{"n_layer": 12, "attn_scale": 0.177, "parallel_block": false, "init_std_up": 0.0224, "optimizer": "muon_variant", "lr_head": 0.00671, "warmup_steps": 200, "schedule": "wsd", "seq_len": 256}
MLP neurons of a small language model. Each row is named by its layer, matrix (down: output weights) and neuron, and shows model dimensions 0-159. Each number is 128 + 32 x the weight over its row's rms, rounded and kept within 0 to 255. Numbers have three digits each.
After each neuron's rows, "fires before" lists the tokens most often just after its 100 highest values on Wikipedia text that the model never trained on.

L7.down87:152110086197065098073104145095139086181120128145128125131169157111127089128145136123145150119121138115130108151104138160151095178121055156085091179113166135129171092132214162107069140157118152179110105136147107180189119146126176178073162125091168127119139141141152090135138127043089154149076117128146115102172118117118104104163130143133133140107126104143122120156149119124108128150105175055158051092169125172064142069136080151101088129056138164169127143161136130067146114103139177
fires before: "=", "In", "The", "\n\n"

L5.down455:129163090089117146132120094160131087244091116146100130181099108117127096134099142112196109112121138114117071135149120104104141134148138173148157142136122141201174155113081152086053110132076119166073155112158177091117121082146143050171112110101182130165110090117148119165130173153182149123068126144098184104165153143110139163103149141196148118139116138183092103105092179117131099149106082109110120164107123165139157155106118117042123120093130084100128116143122121183104116120199122
fires before: " the"

L6.down243:102149140103135169075113166109121174097147090094134152161124120109092172146151118125108099184073094104117118105155131113168146127097135135104109103124153143115135218146164124139164200124156184146078114144128158075114162162094123062128170183123106153144154179115098140144112085124158139090120124151141128121148094102125193079085096049127142122139154121124076145085113094151106135150070178133130091072197144108157086116126126076131172200135107137136152119142155150151213067139072080
fires before: " |", ")", "%", " ("

L5.down32:077113099116177101108102130121122164160130120117143187135112155110113212091123113106070116154135105191123194123133114127112139146165111137120186118170088146116135133127117140127190195086136107126063103146134153102032120146073120115139124106160135109095105153110147218142102159087146185115055142154157150094171141154140145140095124071139156071110045188112090105091168089114105106130103127150120145096122163108129080128101182183163129088157120128074143172154173126129131129158118125
fires before: "%", " |", ")", " ("

L3.down174:166015118117208135214088146135088122104140079140128105133093131109067096088138157181177114112161152109140142115178183159121118129116140127144194099120153086104135150158146130126103146100075073179150097149127095131086135184156149161161127129059047106124159097165109114083151128152095127120164138114166136125126120088115113130104099127121095087132139148156080062121127085150124155144186110124167093110172173105088106111087162139157131199094177106100127162159144143118091133140142121
fires before: "="

L7.down58:108156091155105155143091073097116162089127148084112101155100120067162116144108189111099151137116154088142165098180083162082108023156063145139117087139179105207125186158121128126171127128072118145161101136073144098107163150151169170117204193082120129115177107083141191111159138105157125145111111124138101155073159097089147108152094154096158092131129121152172138099138148078117157083126196149128132150127165125115069099120098163099097129144119162132087156144152117122141138165153122
fires before: ",", "°", "on", "′", "33"

L6.down167:062101134106112083250083141165150151164167144120206145171159108111092073117177108128134086114149115116110096133123120126079167113149142143165123108152129188124118056113135127171118128088140088141175119154183145111128148150103095119049113123148123128104138170153131132081085107141144090125104131122162102165158060170087105098126147108177092117118119069139149158167148137130101117153126080124155138150148056184100125138136076064149161123156164117122104111163086131180165129091152187
fires before: "="

L7.down9:175114139121140128139089117143131148147123112150134070118118156173072091116098081076120127255148140087098131101150144146158113091124122156097081158139134052114227113095118140128164170122103182118059167133157064115154154173169082148171160123126127168152163131082194107112120139147120137105171100139082104126129130088132132192212125120126088099126116198131130106096098097146129107135100136062144139096119144115131134179158137128105104114067168126087144090153119121149126132136112134
fires before: " |", ")", "%", "d"